config.toml
hidden_size = 160
head_dim = 64
intermediate_size = 1280
hidden_act = "tanh_gelu"
norm = "layernorm"
rope_fraction = 0.5
qk_norm = false
tie_word_embeddings = false
init_std_qkv = 0.0441
init_std_o = 0.00744
beta1 = 0.9
final_lr_fraction = 0.1
doc_mask = true
train_tokens = 162800000
max_steps = 9937
MLP neurons of a small language model. Each row is named by its layer, matrix (up: input weights; down: output weights) and neuron, and shows model dimensions 0-159. Each number is 128 + 32 x the weight over its row's rms, rounded and kept within 0 to 255. Numbers have three digits each.
After each neuron's rows, "fires in" lists the words (lower case) most often at its 100 highest values on Wikipedia text that the model never trained on.

L3.up651:139166145131127111137135081119145159065100116137111122124110167129189136162107149136146133131138140129075213099159088126139133121148131139179084074106082169098140132148120113129132113165077119133140170128121117132127122135151130129172125191144145150063121065175103126154133147112075109091058156124135104060184135121122093139184093203124080163121113088145192127165162148183178122163152109169119071083123136114189121111161099098162155157114085068115090110080126113088151050107192117
L3.down651:096108128097176096121154201120129145094138182124115159125127134076123166111146135141131145194063091052139136125102156117070110111142150160127056121067121150159080132146151147103154152138109188119085132128088147129149156176148132122099118162096139089178140090145108117107099152117094173077142114106112152205136099183162196097072125184142169137103138112117143092087141150153137061076170106060145146163134111144133142109136171075107120160113106153134081087183148105118096117201163120
fires in: "also", "s", "first", "not", "nation"

L4.up762:164100155072114086101150138163129072094137116193125120095175125078124145203143156138145113145144176106106116138152123179132068086106132157193069106105133196088156094101152134172164104167135115073113129144127155173093158109172158105130133177092108138116174092148053082085116182118107103128151128152150119171176079103087127111151167162077105152135123150136142126171172117154086155176160134068101096110150115142134172137131086141150132134131152074052073124114154064122144085137129115
L4.down762:111097112134108142110190147106065144119172109127141110112130113107141126120131120192141081086141078124130134174124148147135181173170179155160195159116112070122107148120077109070065115151123134137122105102079103139136106149122127152139104145089175200154127114106081146105109182057158132213093148203126079162190115125138115101083110145100118108125173115090093147133138148118135163151152090112124118110072078139175185129129132197091143136142087179160048116160123152111115131087104167
fires in: "it", "also", "has", "have", "he"

L3.up80:096161138123123138105086166117133137113058179122138117140175115144124048174088146087143141181093086164165129077116101122125117137113140105189128136101166092088079116109151134118139084102094121142107174134163089077158171144098206175193145127193135117126151152162081156135154142096072131095140073104141160162140084129181113110128146113144116139124051120086174116178121159168150162099148091111126179121142160158148105098151162110137117165161058123165150067112148094129061098108176116
L3.down80:146137144107136123163081125141115118099074147114173134156068155084138116158163095095079155117067065118157180138121146100120161124129158169126173089132130165077135131138160134179165098137088141098121141139118099000133140086171103255134125106139088137096131170104105117130108074091117130140130159143100139152112157166142130127123138151117139109145138165156121117132084128105225114137120181127163136126148169081144081178129129139123124147110119136089113086137148106158072179130108161
fires in: "in"

L3.up589:196154139074113078108096142213161109114160144163140141099146056091174102122090143125138089140135077152122083125124105110111148122123152137158142125150123127115118113154186147124193119132106129107147116126107172116088093129143154114132142226163155075135128181098104133123147094134118117055136120113117106154148130066185164141094112139138107150092094109079190089124095118150092183123171137073098171183157111153166140098150069118188156143113081077101134151136165101194129103048125116
L3.down589:086173090086168104186088203110146119139206134128154168124131117040164110126129139175184115143090120106122121093144125118125123096134114147115064092144119107130108128128183115164138134110094142132167183140134117155091082112115106046113121122119112054149197191117123110138129092074098167102171120130076144147134136132145191178113145136126089180105161098151116145083103142131116181121171116055107149156132138141204084093078087132175091101133101095115112164151173132164114144110146130
fires in: "an"

L3.up566:164109170110148100148136172135128072153168125067069176115156076166119129161096146151126134128160128132145109166123162138127141168120090125192131119170098159108126096103108147173120124091104156140188089134091102126074070116153177116175159184154125105097144157172119167126086103132141147092151128149115125136112176093105187154082153055168101161119089122082067092165109144176091127133167088132079137078125127131146103109115125121187138172083088089115074162156110133158160117072204069
L3.down566:123133169107150139166096188116159104106161086098103193083160121132103069171070143119203127173142150136116163120113143138167154101154110120151135202092108104103111111102098138150113122070125179108139122140143137151101126076139167041157144164137140043125171098127094140140165128123208109150145165136137118139133140116137173137079096079212098126129094094128149106133132094144136145074120111068063156115194150158130122106104136072198108159099125111116102127130103143138179111104093076
fires in: "of", "representatives", "renamed", "among", "jerusalem"

L4.up1066:135107117095150151180165155096099081107110176110053153135130135136154115105136157187158115098098137125139122178134155167128118123117102203187153121139163133156136095207100119170079166126136094089155129188167093144125157093157122100163144112190093109126132138188075132086110150124103144124114183101155134090183103146141134187205099153092069152144125128122080143140125145156084195168140138101079117108149168093149082102149054169134120126098112069137098121095153099072161092110124124
L4.down1066:122129075066191131135134124147134146150140105148055101117130120120113148104123135165092110094045086083091100151129178083111103188129154087186101081111102107104208123177168180071134133127179193089156148161129168063120090116168111172097159114207123097151119176075158110144099146140119093162119121126109156145105132169165157160152115122135181113180122167118099156124111116145087123057171189081105167154122165127113112114125118140093135078100094111102098111145131143121128139137168130
fires in: "been", "was", "be", "considered", "became", "also"

L3.up18:160160167205177143100079100119118163078134148089056117157127139153095141097086183158188097141130117168087196168121092163089097136129100117153131126112146143109113128158163123171132096155127102110164138130069120181064125126171084124184092082153155148086158101138101142135107188120078165111106160126170055120142126113108163160119122105141070134142144151145154102126110153197096165136121127123128066120144086115199118102193148146136138131140077077068095129127121154125087158170109087
L3.down18:122094124123135173105162125119042072131145090154167205081118159166123109163156162156148148102152066138061118140146159176149089162136162107169112171079091165134138158121157172102074079182124158116077120114174137116177107169129150100106115168150096168151069091069142160120068115129151080103149115096176145171118146180135110138098110207155090128125115121136135154088075143099115079099076156081149125114142151138137087068169125132094125121174118120143151116086087122128128170135109142
fires in: "also", "works", "is", "appears", "apps", "worked"

L3.up933:190117141045137116130156085130119085132185138082063070095109094103109049140093144107121133165129120209132112141186111137096174104149083126103150143090103160053100098114093125095113101106111122113137093179132127134102213121160115131128143163117075101122145159144098145164098146110134179103152143142149105178150104101142171124117141053149145138152096084081156099117136111181120147105126172100142154141099094161161146207146164101121174154119093100149194152118160127166148113149070152
L3.down933:124156127160087158149169099047110161140096139089160126148179110125166139095166076144120127111131156108156150114105166124170075143187171219148094161124165092162163114093167153175120210112097124107149136098098103137109181134134153127115089134135158168121099180157166123120093133140133094121097148067135096101141168150093078122086149109110102124091105117208134133147102136064173122120163121118082068195120127090057165095129115142143146098144129079182161147079130123073143095103113123
fires in: "during", "low", "after", "howard", "earning", "howe"

L7.up658:135156134053153127227096075189139097168115120095119130106100132186123114127105135114158088141105106124120154129147189114065086147124128201138085140126069110147089103193099144123157178106098136115125130124132117145104162158154104122160115114183103128139155111097093117171098167106106119125146104126122132188195080100162114143166067121131104143127138143078102127159146163195122158131167131107127138114121122148137173077157177075192097177123056064091070149156168113158091128115110100
L7.down658:123125140092107130131147132196133136153114161099156066106129099131172075145154117099064101090101124158140096161153149100138141136117169104187108155152129136080155089122153194110100114166118134144134105141122126051109165124158124254171137143146143107085186087126139157083089132045182111096109109126114120121107135132136162151127130098135077166168145203113198115179157140176141113116089190105168130133087170107137138139150127149115067150113057101085082138126110122149114145100104105
fires in: "is", "was", "at", "as", "while", "from"

L3.up318:147120183123093111083096149084108089109140152091072151042131137150182137150170168113173070165129162126083120170182135166103118120101154104173151161127091114072166087129107141151149112114162134115109127183163097134113185084133125113153152157055136125115137099204084107103175158161168083089091134147112167170148114099122145134130102118082152197110096145138084131147152113134078121116154109072149120131152104070194140103173097111167179117091112128098126077118162117085168116072121157
L3.down318:076086149122144059130209167141132205151110165098123135055150129114057187134169108107148151072156161045181128124113100112114142146097155154089130107114124122145139164209153085090133154151118093131133110125136123120139103153127110129098126154108102142204099130119147100092133154110164139181167078162062141092144095082162137128131132122220153133104137115082122126131154153117101114162153121127146101186169170125037083121096147128122129172149139153124125103064101160134143137129090124
fires in: "0"

L4.up331:105158184114123136125147105080116135115055086133117172093129141119147085161188147157145094151153180088152116051153122181118109146078123106103113144146089187124161133115099152147128110103081166123159185162144137158118193089112139124126141137082170078106156095148107117174172091131126087049106147162133121164144071150186120148136148109197125159143087137148114093183105093145175154141083072141083116155138165099158187098146081119132098165141083112078107106102197136110130085089143127
L4.down331:107134160160123088129138136089130128147096090137102111120111074078131143149158108145143113163155141121107155086124146209065182121075139128078160143151100119103100136144113180174112158084123178068143112121164142182127127123134130073118131151114134141156153078115163108126145087054135119098188170132152072169167063157169120197145131100175126166141074064145135136151110096119140124127058108147130085182147100097120176144092092067150118184117167180138130132055149117118131084119143183
fires in: "0"

L3.up454:099156148133112162067157107095170160108107158155143134112120117121088134136093118148153182077123160154113122176133198118146093139096141207153098131168125117133110094144083129162141127074123111188080161179113153113102108095076085155152153124175086115089139132133176127083143187094079117125095141122137144117104126112080127162198087094132114175153145105096079128194171135118136143182083172121177063106103174096123145126167140142109051143077126114151114175132152072125092049120120143
L3.down454:145103174080135125127155099155104157174113090107145175129103103066182126115110108151154130122091151090107132155146120111151141146108089164125071157082112136161081155120086132126201173125123122109125119143092144158168159114071131167125104120113130154075060144128102090098140156131138138164119084126118134126125065130131107142130138149213046121133130112074140092161151142122143193139163171174121190203106148134093212140124112067170017138112169130109125099146085129154094138096150121
fires in: "season", "of", "fallen", "and", "reason", "figulus"

L4.up23:187165168138081118217105148157118142094133177171171131155132118123155063202122134075122116154098155116151171095150121148129083116096097094088182113111128122118178148128115116104064129150114157163156142081113148103111141176131139161093148140083131113143142098146139107141133069068154101126145147157123128085102115154121142232097149094109114122136119092138135148139037158109100112175197174145090083144145139149099152117159115090179154160096087146076086169153144148110124054088150122
L4.down23:180146154106144167117165149083080096112091088146183132133073187172117059104170132143107108104130125174065166126141176086155172139145106107100141146070137104108129088141110094144188144065091050132130095181075126088146131105092138132142122151148101132104164100141134188166141152097075173122094132112147108177145139063145084095137150067112169097128144160123123142122125147091162139142086110102146132096163110101180129148168187102119126066172167132132128093149156086086174173166107153
fires in: "her", "his", "italian"

L4.up999:124177196026160115135166116104082145149138121101162177116163092135129131138142122149131125057139203178111151140130214071129140128111117130104096111111103106130130106118145162140096181109128140153139179107161118132124102083160093129124148185155117098148120107106135134151118117163177062121086124100096151141123109104087138189132080085162134086173100167109159147080111060106174142146112101107153069081157150107085113081136086147067111163058081097136113150130104133158190111098146109
L4.down999:145148100149169143118137080126141137145120124095097110106070163124129138106155129149115073135066072126113153129131123138075115103081096145102099196150184173104159126140154107118145111120152090095082083067139120124120215082104115095108121070166157151089097129192133125108123090154095167082153160150131088101132184194133130145137160184154096164194160140139129140174102160200092096112136151152122161122141144112159140102135154113108163103147144124139199106079118158121021066151129155
fires in: "as", "and"

L3.up513:177142128098119093071146095148150027168123201097086108108062136166136122148169130150106125156144103130141109128123123140142077119194109123155185155142137146085124112123155145080133104127151147100139041137103081116116130120133195101124126139159120130114177167136069161097091185137185097148153129147143143166151096139111157102100088130131154149134111119098085098152148144174075139092165179134175154098174137086143115120119077139172100105078028105123165109065164157135116160122119083
L3.down513:151085187095111126094105110199094194123118095068150174101143141103157129103168066107079156096133137131137123173116162168121170075105140198149108076103095166111144175123070143167133147112090126124129132143107123148199105115147075129125195107044091135114103112118161050111093143187108129109150127176101146178168122163160118135138124132130140144117149115140164111142145126157131101113118063071096084141125118163144129187112180134113133091150167075181114193131128100146123101135079165
fires in: "is", "featuring", "most", "during"

L4.up291:115104135115089118121169154109102132104169101160076114110140114118172152079135130141135135111137168150116122178134206145145124127145076157179110175159138123136100056159139195111064109110120123109152193104141178177067133172120136102135152103129153122081165118164101112182147137111064142109133167142149127145169142102125136170123099136095097134143120153098127112147167126165064123124134124028127097073128142092185136101105135161191125134104047078142009126104111127135180118110134111
L4.down291:119099119150154132115177148114109121127122117106148179154099146110148123057175131109112155126086145165117070143109158120117131164177125151134069144137136151175151181151145127098123101155146153124121136179169083119133057152080127167147110109167173124095127135112016163074170163122192102165169193152156146180129146096152132156114094154124149085153122165066139107115113154086099113098064125058103172102120137162181086093142096162076090090122121130152060080082127118131113139151120174
fires in: "be", "was", "being", "originally", "then", "as"

L3.up840:136146174155143150105064108081140118053086169112105134080059110157133150077101139160131096144073136104109121097171115139142101124152152178144118165126147143118150119140118133157105068147150148140088153079142103100105237120097113149162144094119105127083086147197087117132142179102088188086109115174163160152154090188119137144115086154132102181075124132078110141139144156113163162156156195119123086097117126155156182108117141132148114166136099070072146128128154129131084087078173081
L3.down840:135139112151100103166099128126195217071097185072167111102160177118175119147119118139109103154115108134140107162104111118168119082113183117148093096128134181100109144171108209201161112112131149136132185080138102143050143161081142108095152120088086128142136171119125111122156135060097143157100087110131175134131127145091105180119150145082139170140139113163136117090135089121172141156197175121132109117098120078133131141088143116142176113148092068105098138137074040115087126161101129
fires in: "that", "who", "which", "if", "although", "to"

L3.up289:146149106100183087147184062115083104099172102156120162134129144128115174167114133157143134105136177090095177100138119097145182136107032122162090171139065076135088093142159140130087119122145126154114102069092113148060115134147158125131168122154144118075117130153132130136129122088132133137160176134087111140108130072100137096174095058193118105180106157054163130159138128163156113154141134094128128133218161133130110093066119119147062156076102150148112150103145141128154093097169072
L3.down289:105126145144171078162145085095085147124163085189126199150079163160110158122067117094088148099143143140159082108148087091153175134130077101133092128130106078131161110129113119142084163172124190122081121132137099126098098130105168116183194183149199050077110118178172162130107138095106097098153132115087109158121108091150168106146084131173133137178156164151125127124159116139164118146131155103123133130135105097196147131074180085112078201125113173105098145170131096094145096094132101
fires in: "to", "and", "joined", "from", "renamed"

L6.up661:154112096094091136153112140207223107073117128133121118063147089076187123123173168156150107111146145124098111166168103213096112122155115143148113189115142163139107098151151128131177141154163117117102139161096100149101118073189131120179097125115092146140096120124118117062182151106057119138098156091110118188166075064144145183124130161123049144137121154083102200117165112145095083116135118081126133101118134144184167112130097124136144142113125098096112119110117079130127063106127126
L6.down661:094141079167180120028179147077163141158150173164140138102152157121078077141202123164160094095133126159177103144152119085172181111076120149168156129157087157175114138156087085083157150115075105129100161127074129146124132137176115154037145137102116145093102133065098141161058156118138113120118105158111113122107117123121157087070127135131084141150127118111029163143133165158125155134150145132159135089112117170091126098168131125105090084100189138126147141133173090125145151104138149
fires in: "he"

L3.up571:181170122123146074138134124173170071081106123155154175115146115097196089152149154099151125143099167146077141143180145066153140126127083103166143107132096130064160123115155160111200134116155098149139138103142184102145051111197206138108121188131152115133110097199118113124178072121136123102064189146109085109114110106105126163145131125125114147157129132122134150119112108158068110107144139116065173126132145148145100124145083115154165136150116119069174117128090105135097069045139176
L3.down571:191175176051159130079131108111100085155109067089172167114159155126086149163089073082106078098147113127131128087116132135127099143179151108155087128149108123043131150113148089219150105160125161122086181104115066153149178164129106103097121123129176180120099104127078145105063109123149193136178147103138106154082110167148136121138164189113162107120170121126126111148093141128114117125137188170114162107156158049117127142095119127122155128146153116141136125127109147167096167161181082
fires in: "an", "private", "coordinates", "code"

L3.up869:155179131124132117136101106121112176064149165138132165098142132159193132136092119070108125149095166122072161065175128143113125132119064150154155150163135098122146150140159148160106128151126135151177157092101130108131180176151170136157190093143144107110087105188088099134185079085122125109135188127129129090110106193122092203162168116178080096120084060114095190134127157187133139165128152069093142110141160109132156069125093097128127136096087116133084108066161166141089112109112079
L3.down869:142150087115130140156064125125091143092065159149145079122141168106092168140136157178132140140151161162160082109162104028146116124105146175144127128131151167186085094085102133087188193109127123109077099153101138122142184176202140128117147127112175156095128178157108113168131180131148121132107179134071126100149127084131127134092163109063170165128158099138096119063120153065132110145089143136145145066198096108100100092074103115141145111127103099144134098162134168061132120156142146
fires in: "his", "performance", "s", "evidence", "even"

L4.up473:136168088100103079154140104109148128109147147234159120188105139149176170142142103133108123087101163107125110128162172146152126164119130145202108172071122129132123152142064143124118154131146192131103144135151164136114133128172130136143205150135104129121206092104112133177108119091132095126103186132141167137120157135073131159129109076140075112097126154131164049126136122077152132054107154118148074107146123144161084088097104160097079170121065092077124118121203094170117118096145081
L4.down473:080092176162123137092171069137152081125168108126169127133151144100083129135126100097108161140111119163173182112138046179143091158153082123180186171171175131141188148136201156111077158113118104168076150127098139123169120139099079113104123098175088135112134148172180115116109128094137133132201136093110117087156111134078096111147149173137114181092106153053104157172147093136126156134068103089157063097120135079108084113101144137128120189119140084167142119106123175136122111144092137
fires in: "as", "not", "considered", "forward", "awarded"

L6.up159:149099110124162127106173110158130109126166128133088172164122114146206186058121163115146060101145153129111145110096131070146141115120049150160188080133091081085099126185182117141137137154139148128106098173092122155108140115159149115125125141152166120101150136153115131080069119127119164122103109163143072150166145172089149159127158151194106148142113136107154133153157141179104171062127101082142173078201153141103153068148144141126129113141041057095165103101145122117101097100119069
L6.down159:157097105107122202146100098184108133142134110062107128106156134133174167113132130081128169073135084107102100162136154111128116170125116154121113087069176142121156134134115153135161137108133177126121109169116182150155063150183093117148072102124137101059154135123162143080052158135097089110222153098130104120141102115146149151185156107115095127149153129109150168089132168168096133159155143056159139105117089222148135144116115180078130136150089058154099150149140139139107075124100072
fires in: "also", "as", "made", "is", "be"

L4.up950:151145128125080181139117115194177118111070134135144156102110151116200171144176136118111051107099183116086129056147116145114127161144182129135121176132156099095175136119114167146147122138103147113108155102091185141111173165161106114106144148086124109145161151103086105071144097124085059104114168135180156185137071187100127191107117141131081158131113148101135171130166113113128104114117138119118173084158145125137234113129093134100134129078092068121090107095141144108167060091121102
L4.down950:131145160194135155123189175098173084128115075147186130149163151125106113120130091150115083090123131128127143124082144123123124118075160161113099073172096083124110070107127116110075150167131158104113186129082158157129181166149207081145085103064120102192123118118131094102135135089107106145166144138152158133127088120113128133097181068126140152146172104122096102159111102111122078151141138071107169081163100171160156112104134125128132194151206163117125063126103172095114159139214111
fires in: "although", "if", "those", "with", "he", "guitar"

L4.up182:167147135130117123130115139097119129103077079086126138077086114125134098133126152171154078201174174112120100104130105193102099139082144124153125147135086132090093130156125171154150169112081142143088169148139108185079059147119108102138090126107162073138157113173126063097133114143109139080107142158113109151124082165141122198183128122200095169160050160112113072129124139118128144154126089184104149164127166142128151095142067075171149175133091120121117109069186105095085098114152187
L4.down182:143173090098115104140134143117145127138100138148102149115137083110124086133158117131158116151098121106117144124125122162076139130070107142126159119129130167066153121173181205176154191067115184111110152101143132189110093125114112066140131125153120062162150148100117080099147081044098135111139150179159098180153059161136162164141129114181115161163072098096096130138130144126138170160103131176091119156110180098118168082141095033183114154127139126103142129066174106109106075111155160
fires in: "000", "0", "00"

L4.up516:141188150102138147091113134122110095124171163166172157102155118142139152115141130167142126171133121135137154078151053070189059151099123161176160129116123094121114126040159169147103170122196180143063137085106148096135090156140204142126168138141121153097127123122070129140143148130114087134161108123088118121173130099043143111090161096157143118126119127058130127103128108156135146164120171100144086087186173174118105086146128179094069160088137113134130145080149103195155079126156109
L4.down516:119144119145144141088160117083171142097188144136178136197175174130120081152183144157124113087116084126152156126151178088076170183120121133077094127089168140064077146182119120122155109182121135116046113076160181103106090112137175096138170112120141144116099119154149105121132105127151097138121143150090152104182122138138084114125136109138154157118124152081106204080119186128063145181057162116104118158049133124091130093079123113086112125155154126142119177147163128071103142160102124
fires in: "as"

L3.up924:090191120174138136154096050126042104113069156126163153098158155160103056147145137137146100173122130132083103081107103170131133160055120097130098166130144134139130100131132152146143136102123130149114136159131114118128113094142111163132138111103157084147098210164132158132147146120119083092079093145078163202104107080142088112166101124138079153164067146069144060134122166151151180168145100166111115155133158148093183136144105072128052181154152164151152112166164102162109103135133161
L3.down924:141153193154094114176147151133107104088124162106161148116160118156148100149111115102126070079103115151114170075146099164112109129154127118121094170097111135129164153152169135150140116209145138082139126108139062080132084137132105255099140082169162157098162149171121113130129136121073125139086147156088144224143106104134121089111132081201126126160111186108181117106165142127113141105128116108137106144140126059145154154131079086071137071128126159110120110128129119129116106141121121
fires in: "to", "about", "within", "around", "over"

L3.up700:140152131151131108109152147115112111108148168143130130131146171110072082106124125101135139162132121109142172148145083159147091090105100155163039130170145162116154080154152136110091115127131145114131166104163089144109135103161162128149136111136165140156164073156080138191146144109131102124110111180164109122159097135154176162173143122086105102127140090087151048151123167139142168120116080081111109072160097111097158139135097102124136128111092095140048205181168071105048107061211054
L3.down700:134108073141162108118169120097132099119148097125159170128186174088159147163141132131122163121140129084132150140146159146153135128122106149145047122119130103107133080137136132160149118115080138154129120112140153198091103106067160107192105106119114136156239099088083109151136157121144141170140091160217075129142084168139157126146138186105085102175135129140116142102133123099081149161119136096079142079166119111151109130151032126084130118111201126075075189106086124147161139073083121
fires in: "also", "more", "already", "not"

L3.up1249:109127127071135098167148130118209135099103173111115121151102131127150119113118139139156068086142124165075104139122145089144123133120108186122145130141171140144166131151171139080157199112158130171129174169147100172102121186158148103148090170147118094117166164152096158111135134118075095094101096074144167120169048117126129160155134061139127160097112157131176089113189173134067207171049167119087146105090180145168140140151091101143111145095115134150083119052132111110169086149142135
L3.down1249:070112060142151140140113120131151106112117098133102106097051181116152117138213094129109060129143055168127102163103115089170143150115141127147153108113144077107149184113174111132161146184125120115110145114142152124112130087161183135090126127126070216110110131082150143139090152177131115125199173110080160139108173180114149143133121115201141095169121179071153190144078126160130092154143121147132157098115108130102120134131130127084123080131088112100160085162177175067103123140077138
fires in: "were", "was", "be", "individuals"

L6.up1247:111092187081134111082125114211212069129171070083174167090144081086125167140120171142156079089119167077118155190150094126168102095138079159107119130145157145129167063127154135147129098129132135131091163109144129128094175054156137110129114151111150133142141125172147107058132147134108120083108169138193123165151118140151144085109145165134152159151126131128139099176085142103093141152135099067084100121159114139153143162171111118124102158118120113067064114154176086106154085059120113
L6.down1247:136169136129127142198099104167073124127120142152134178126115148148121077084141147105173174144115059137114104124089194092096173127120121145184127199148112080102140130131085136119119190136092107147185121131100120141149057148165158108110127158120103135137036138172092126100177111132133114147099144090085116127096083102128103103135115182108065107157133101132112140082126166146152104128211117110106190134170165088100142162148101100156158147100086168113157120174089127082160171057108181
fires in: "he", "there"

L3.up55:151148088181130118120138099065131114097151157062061131123126187151100150172139115113139111234114139148123166155153155171155137138110065115118130196194121120089174112080127124168086126173133130121135184136136089117124106111142096137161131096117078157090187149202108109163141159128155114097081136145157105171146145126067148158124193146122089190144106096128122152143156167192106088107134120105090110102166074086109100134130122083155129128093119099076119092141141102070065120139156113
L3.down55:183123117160113138119129144105078160185106175154147175132132187110157168127096124128114122110106119073106078109101103135123116136170171166109074089061114131126155123114162123144175117166092082087064088177110117102155139150169163129142098120105124144121115128187120100137122209140109101112097140108166119146121102152166198120113152196187107082092205103110156110079095083125103133173117149102169057121162115158201150123065182154117093135106093158104125120091142150135068146102115140
fires in: "not", "also", "non", "recognized"

L7.up1090:085174127161100175150122102099118136182112135124156090096119159124151109146132157127184073156116146090108158135103093124060160135088068115115119137128117098153110134109140132071102139102119171093077165153164085096114181154140129171089056099186163087139138172164093111179134080110108076105128113156127086122171109133191184163137069113118103140162080112055161146127135221118125177080101136073144155119134195092121108126123131114153154138070109132144095124154196121099125088140139119
L7.down1090:119112122109178079110208156144098159137109157109155148112124135094131100148133119121133106152145137115072093101113169116125122088113130138175136128158145131100146147138120124154131158162084119091100098148067117088103085126120159255157190143105077139082131132125134088130130142109153128150122227147078117189155167175116125130131124173186185087073188170094114113108136037164134105120176115082130109096199109152157116088141113133138097106074117090116142144130099106136128132132091115
fires in: "in", "be", "as", "years"

L3.up782:144163146154108156134101065165079178146057126157164158145159138187153105157118114137113141154107090139140116104084149102089122143111135139136164175065157095107135072209151174171147173105149121152154108083126123115133142110112161156143143118165157125132137127132055181162140118133071113097167138137123159139098119152193086204165166107092028147155070041089158139150119164132131175172138083107117121075140156128117129068138121100142103159152101089140156082111148125158129093133141130
L3.down782:121115164075110121145122211160110138093127166123153144115126130081109096176138143112109103139060083138135168109106149143100174106149115119131097105136160132124126165124144139166112110121082124131141191169094072060122088126151149255094113122175131152145178170109121099114121110103103099126126153137079117202096133080141127157110156150175193134155146200170086115063127083130153119173161126115147165109133175095156096120132096077147094092132173113132106103142095092155111187126103107
fires in: "in", "an"

L3.up120:113140051118159087110178154157135050106159104134138148165154099161098109138157111173136144103107137095116100110160157146131115159131095182158107138089075153137109116193144169134113134121122127117175142129154151146119083093187127096138185137159135118114159147189088103189151149118058119090120191111145119172129135086137107183177120092108105143121104155110142083168185176168149158141019143132097101090163117076145151092131113170150051117123095112143107159136137131124139091060168094
L3.down120:113120120165151137075144154091111132085093146146137146173132139114137137142115120159114118119151164123137096167116137124145133141147101153174124101151144096117161148136143131037107118202122170132151136157101106145097049118130179158184104069156166062150159138112051154119136141091126106167160078135199136179121111121115098127185146157136113113140137159071136145073162093094162130105141060125068164144156112118199150073119138115163093063144087099182058160153113059117172131082121114
fires in: "be", "considered", "only", "joined", "become", "remained"

L3.up894:133142099171197136155160155138122095126186176207124164053175164158136058126092110075104120151104125213158138123198101111111119130142143142082149091172154131141067106149126125161136140121170112149090182093111172135177111137141133125120148153135068127083113070171115134136217167092165106128110126146116113103138143142103150091141151083145154107092133105084112169106137114159133101160144168134086156134096111058137112113132177100222160152141079086151122134084130126136163137117120112
L3.down894:175178117100148133121025055155144172132079117078179151175107103116170191166163156161145134170135112127123141152052070123116132158145102067131123116117090087167137154156175130096124129116087137167149114126162043164142134151100137170104126127088162118124114117101185084139084145169106116167105162212150128143109116115173099126102106111140143140142106126172161145146049135122134140116117136097164081129143091104170116142121063117079138115114191161121060135151096147101137133152094139
fires in: "s", "his", "began", "died", "born"

L3.up72:109146208106094096202190161136112173133107174124149165077088096131185128122087166094148098122106151167133182086120124061115144105177095164123165111127108101103133104116129154135138144121107173097101103155106080123106075149128166138130140180151162116123135161156106100126117143128058141101055091152110100163107081134096102170147092136077098141138102142127140081099171150196126177148116150095090105070136185128188173091132123130151128158078059109103092145056142137106139081145129125
L3.down72:147182130111070135224135141135152162124119199180141151086153081134149183153088142092156110115145135155116167058108102081125105140140080118150157131145143172136155075137119171159143139194122179076103051125098148158116139152125154072084124103152188111125148116169096087082127166110111140086099122172111146154145031128118146144119123169088095157105123110081116123145135150152086207151112163122163139125135168083134133096126124102164117156114074139072091089101110145108129087119165104
fires in: "as"

L3.up364:153159168078118119180110115086080119175144134147111149111102141177116186147082157162158136119111116130135134126189143124128112101138129113111088137099143044086103079033148172191097132071121169159168050138154095130126107125099196136171138090170098093117114185120143095180153063103097139142181114112109126115057129149093149172112107129164117162143122116111135149120112136143156121158170120125126097092166198152144098080117139081169130098153090144136092126111184142158161118060158136
L3.down364:070132083104129153158147115088142131119155056158120154121149131171073072131157143125176139125219116078098139077101143120098145132102128122134121069147094156143179142124130116140148090116147169124146167119063137160132115146090176075121113105089158146134156158139175129153139148108086204099180136084169134116112122124089126160184110157106146085090132082135129136169216134091143078161117095107157155176117159114183156092180130143138108113153124173068088144115069059152133091144112079
fires in: "of", "from", "among", "admiral", "joseph"

L3.up843:146153138149150136133142099065101079113105142120114166136096174108090087138167139150134119173100143148132167092156138192110127083134070148140074181156115129086102082106145112184111093100150085082167132131160119145082164094223122122170130137144115124087141119213063135159175155145102155121114150164103090112177116183173153129175113175102093101113108154101152080158145163205159136122147103116129079119202148153155151092124060104138106154123113106104130092126151109109069099084105132
L3.down843:134151107108136107075128136127149173133174083152173172087117174105135164110096164137183133156109100100112083157129128170055129183129132122084113117098102095127127130118168187156159063187075138186065124125126179181164136125111104082071084118068090135226140073085103117111124165099120145173144109153130131132127131142157182103161159159074121101113214145132126095094158119074135098108112119126125172131115113149183099143110122140165145149121148130083123139079124093106102137130141195
fires in: "also", "has", "not"